Weights of a small transformer language model: normalized queries and keys.
MLP neurons of a small language model. Each row is named by its layer, matrix (gate and up: input weights) and neuron, and shows model dimensions 0-159. Each number is 128 + 32 x the weight over its row's rms, rounded and kept within 0 to 255. Numbers have three digits each. A neuron's up and down rows have the sign that makes its largest values positive.
A block is one neuron, or neurons of one layer that tend to fire together. After each block is what it responds to, as a language model described it from the Wikipedia text at the highest values.

L4.gate218:130121132130091132072153142104080130122190112093078173082147093151112171114060054135124078129122160092061130158160163117107140106094112069180108086157131152155115185143088117159142147067115099077094140114085153118073128140157064141101158150185156133098118104152157087175141137142088144077128137111107157159185105114114161128126122141114110122121053064135085160115086102170133149136110128145127127142101139162087155142151107100149091068200116147165181177095171131113152141165156089
L4.up218:177088125066128115090096065139113161189147100145158110113098158124141094169141160169097105133093129152102147122106105133145157107076186139178099165140122125151119101108113074118084155103143221171125116188143134093128124101147119131070138150136158169082049155111115112149190124179094040125090119117159145126120193146075146157118047144101159094131127211106124142162146120117129063128065167120116165103147137197125100168131064133125142104163175154112180107132130092134138121185102143
L4.gate487:114129108129112123079164155114154136117105115144123104181075078100158119135120104167043109101115159127136070109101126113150127097120121081123131102137172100131125063131103107072111183146097117088095099117120170162093127127185098135140114158159169179097156146117140117146092102086176141065113118135145146069134155051113151177107097125101147101147186118132176098122146156123123168096083091099160122118102113215131083174179144139181123108126116163143176143124132137142070110198180131
L4.up487:144103053100102098146123128140146177068092122111173117107186135118112188040060179144141112138159111131163124128181201168135051127186148136070121094119136150082126133130108095222100120131131160174093165049098154116154111110097142118075069105121156132162080119171160146145134100147125169129126120134134141146165150129148101193125116138114163141136132127164188162119172138158110139154160095085173139087225073148084082154175123151152131180152159143109114139140119114082094130120152126
L4.gate501:134127118181079159088157147117133136122076133096155094091109128123112139124142153083106143155149171167114127118093136154106165139131176121088116081161105067158072116079120111108103132108071141109108110154140153142073144143137152108113115152195127154154126143123089124075137139189113159143162075109167141099115143118107168113174128088131135123141083143134161171113065080114108144145067184129154136186103137173113141151110046113111181108131163109101091062198104151078111068160136109
L4.up501:163146118139071115101113124104145131091111158046138103117130149157085112124109147092143149133103142120154165145130145133146174104084127153111132083160145136155055121072136093115120126123045149101142095111121102117127138130172104160113150134106105125113119186142046186130121149166097147119112124125126099059088173134074157075178109176079141149155078151187086240164120110171138149172079146169124187227139158129105114120130124162186154134138171198135101170179088229079145135148122115
L4.gate626:148115124087076109080157138094180118101144141121144029117114138116121110126120139125141085133101186147118118145146141182149111141152101091166140094127122176226113140154173147176132148139114097157185109153104171126127166114133114147107109117145128165114118110120094132149110118172090146114157105102156169114111109159105144106177095068131122162143046131168118116101107119146112103113112194094080130206131139166100112104143205106124142127093173159069129117167083188065108078138137078
L4.up626:161039125128059152171108148065079108132120164103142110102145126183156090153093169061186074086106146169110155118073139132129115116104107142077155111087152146144176180102138135147109167117115078173136107101147139131113141148127104098135114130176090128106116155159109158039161160152146131172154126048192159170171099102180117153120125148148121133163127149127159142094193106119145156132100172083098156173134118179145159130150105155202123125172166145108135075136163154142136093120164044
Responds to: Date-ending tokens

L4.gate100:146140124138183154131106152138099166112093177144149127131183170178139127089158079127134097138186126110132118161119102186192106140126100184121128138066105157067101086145124146123135193124174125100129142111119120136092122119160137116127107071108114103165125157120140161147161123099126100202149152168104092081125127131113126129157076059139119164164141084102163173173149186152159143043176133172147104154162141151079122119116105142087103102158122148190163147110183094145095073058121165
L4.up100:127145168098138168112096136098154119149122103118080108088139158153125165135126142167147142066186059197171126200125138143134187127105159090126157123126119127119154092082140174136120129099127105140041145104143125150088104165150191202156098183115133097122126185081149167130154096148086114121113086124120072153177081123136054081139150147115174081124148145093087123128140094113128115165070146104185127155159139170124135166167112110134181086149074128177173109119132060094116149148189123
L4.gate284:143123151094134161175188104147097108142148138078108091102113154078107080171148112141184106063146072119198141113151137139105090117129066154157151109166160078092117211113126091074196117090078108142139210102164143145117099099091206204134143143154119098107181104118136144102154133084108156106108084095135141179127075069093165171104074088106096142153157107129129152159154065097092150154172127135159121165166106160133159106083079137099181141113081175152140210139124106071135167116153167
L4.up284:124112107116123086168131126137111167126178084142097110178173114167148088128135182086181131089141107167110109136113138109183164160176106174168138172167118082086125107093122161085095166111178088081086123085158086084102137139154100132137034099138127107177123104180151172118149089125157115130123108089101131096111078132129177126092119170126123128153124140120148112125138089102158094149165173119138132181071092142128118150118070092114195132113151130125109073116173192149098150114138112
L4.gate424:151136139075110118138164122165064146111097124138121183140114131164096079073113170120161176041171131099081142187037162119158075125168085162156143167179151157172084112129167158108154094171140160146161167114112104169124086168190151166103150110133039197092160075088125105087121138102139147091152133125112165162133103109177115161088163146137123132113141125052128065127153129139178125122141098132167135105118132155084086164136140127151132143197098120120148138107100102167130146110131075
L4.up424:123131146147135165142146126117076112082080154124131147185169129136132098122137101125150155104096131096116087116112099107137129121116082125107115166145157150143133119115145103138104137214127149160129105144110120106113115231142139157137191058153110138108132075158142136106099126173131195112111102131062116100124091169097139107159131117173143168131115126079131096118118138093184150196123117126168160140124108094135111141106133157172131089171110081154141154120190109093122098106149176
L4.gate592:146150171130127111155094105157095098138097113105114121142120115100162098147124122181087169119165132145143118046107070141157111157194130098119148127179129117116139147166193127138113121124143112115095177131090102122113088130140126163166095146155148133082107088119076144156139143098103119113174155129135128147125138106148090117150132190112135092100083121072152104064103136153164073099167132170120112126086125084123133118065098106085118120152122100153130119083117139061153080101172140
L4.up592:121131148128093118110134171170097210064113122077139146165103218110077147091103108160099171122157185103123174162153152150203165083125149136126124117177166134140118166100102143130039127140123085105086113168143135141087132139102159167088121172095189108126150108137118077129118136106185137088179056167135087128164098120168179127101181150140130103104134096069153071115094158056126130111143117119092122163148206134119125125108095093178140163149118131098134133158080132188109120116112196
Responds to: Mid-number and mid-word fragments

L3.gate567:122073099155127139099105167129138130133129098088138134126140152177119100131162140119126121115206041108146106160152114157191122199112103154065108187140134118067132113108088178168081117149158111086133188163130119187117123101151136166085071143171149127095146115174131121153144165150118136165117083145135093082098203099099114179173184132112131153164204146161141102146071138104098079142107134080119140165137160145111134119117099164121144084088103156119135132112142066128105101154153149
L3.up567:116157174160090135188099134133131124149127108134066144220172161141099161127074129128157102058095161118146171155196129099176089146139139103108132170140144119103159100176160121109103179118147115118217109137164133104159124140100131136166119162194170154081139117086172140122143105131075076146113141101140113148180184182125128090139182120099170093108172097103136153130142136073137097091061134109096151116171147138103132145099103180110127120154113141122133196151122157182109136171156123
Responds to: Predictable phrase completions

L2.gate89:172070111189170102119104114072106102092060151126074091140123152171102122123083088111086122098155094131097145094125094117162192142172144137153142117148141182137127098160110073125125155170095120114146115131158136137126134124156113157114163111144144074111109128131172077116123127166076132154158092151144063120098107171157128154084118069092152132191164127123110160123139098147146139155113111060121125106163087115149113074109116174108178166169175055096156184137122128137070109145089152
L2.up89:118067155110132104105122110038134094125127156087073158140096167164063147120125137092098104089212128142153149138105107128135168063089102130124097107116156176130151172097129112119149068120105162115120082171143121143105132104144129134135102178143151071136081143114137117173115114122133132122139132175114088102060111121155058121069096136166099163121149170103179184078144144139200166140094124161135091104065124126157126114095065150058082154187195101172171117118134174135106175165120099
L2.gate366:139100187120045107123171134119107158129064147124113148082132156123119057103134144085154151061150098122126164237102172083151140072128118197079146184154120160125105133173134110111097165140114073104093116069162120102137087123151170134054091121129096142079133130153160114135109144088124110108154103126152075124147078153146087148129115141109106165176136127135205136052143031100158136091114116131082120167141154067129105139105136180144166109154104185108179067153115188153124159134124127
L2.up366:120101058115115125144137146085119151142110129104137061127149099144109088176118135127158098083144134101150103120148120123094131116079130132109124132079179139163116090180165163151086113160090216141151126175139101126116097199137085149138107096143177066164184077120127110135092113144143182124127199136129123134150100128110154140177118115116133178164192185167167130174118148112208147076133125071108114132101103123117128098183073184120114160166183164135124112039081103143127148098098091
L2.gate554:169098122113217138135114102116137079116142157094126103106098155125140139135187063075107197063155107149121131154073115103157159118121129141124136085159115135151166120160153130131141172086156157171063090113075124158112165119071164105109137162154160096117140128161060176093133088136151068104154143150102136079100136163136036143145103131133079181207141153076141080135079117067136100189106125086118161109130114160122128138118133136088149082164183107119137126170204133138100090120127122
L2.up554:173099138135110131086107112081134176109150081128155088196094133080136129137061106067071071070172126179140074110141113137119181146170085210131075073177168080168162084134129110132126116137088107135112094127177144123140115149125120087145148095110186079178150184127113168134128145143122094131110145166086166066120140137182108099123086163178120111083163099109128099135055154153068108134146136142188146113146090096145124119157115150147172184111168111121120142088156067141174175178135093
L2.gate586:159101132147174168095169108110054081109103139132129130151143154109120134100157124117133099102214092186151122094142159114123173127126078147114060095229129168181104177196174136107087152137132154139170080072135097149139110136165190151153138140098111092117173129123097148113095091215121097076133157124098161156173127108137118123131126190143090166171111197087159155151088105104113150140123119153164174150108109108127109123116118164097175123158179104114104149084171121119131097131122119
L2.up586:109103040121133089104164146137101152163118164092159191145140150115133089191080150107108134144155131142135139165142078133117155120115162185132097197138193128154058141136119104139076166169187128122113157138125132106098120114135185136144136085091194105118189160124104141181071110154139163098088100113099142123121159093122124117109115154057097128138108192103112091100132122144160171126127140151110107157046114134102139095092099138138147071147149152143152097024111099176118203120109147
Responds to: Final digits of numbers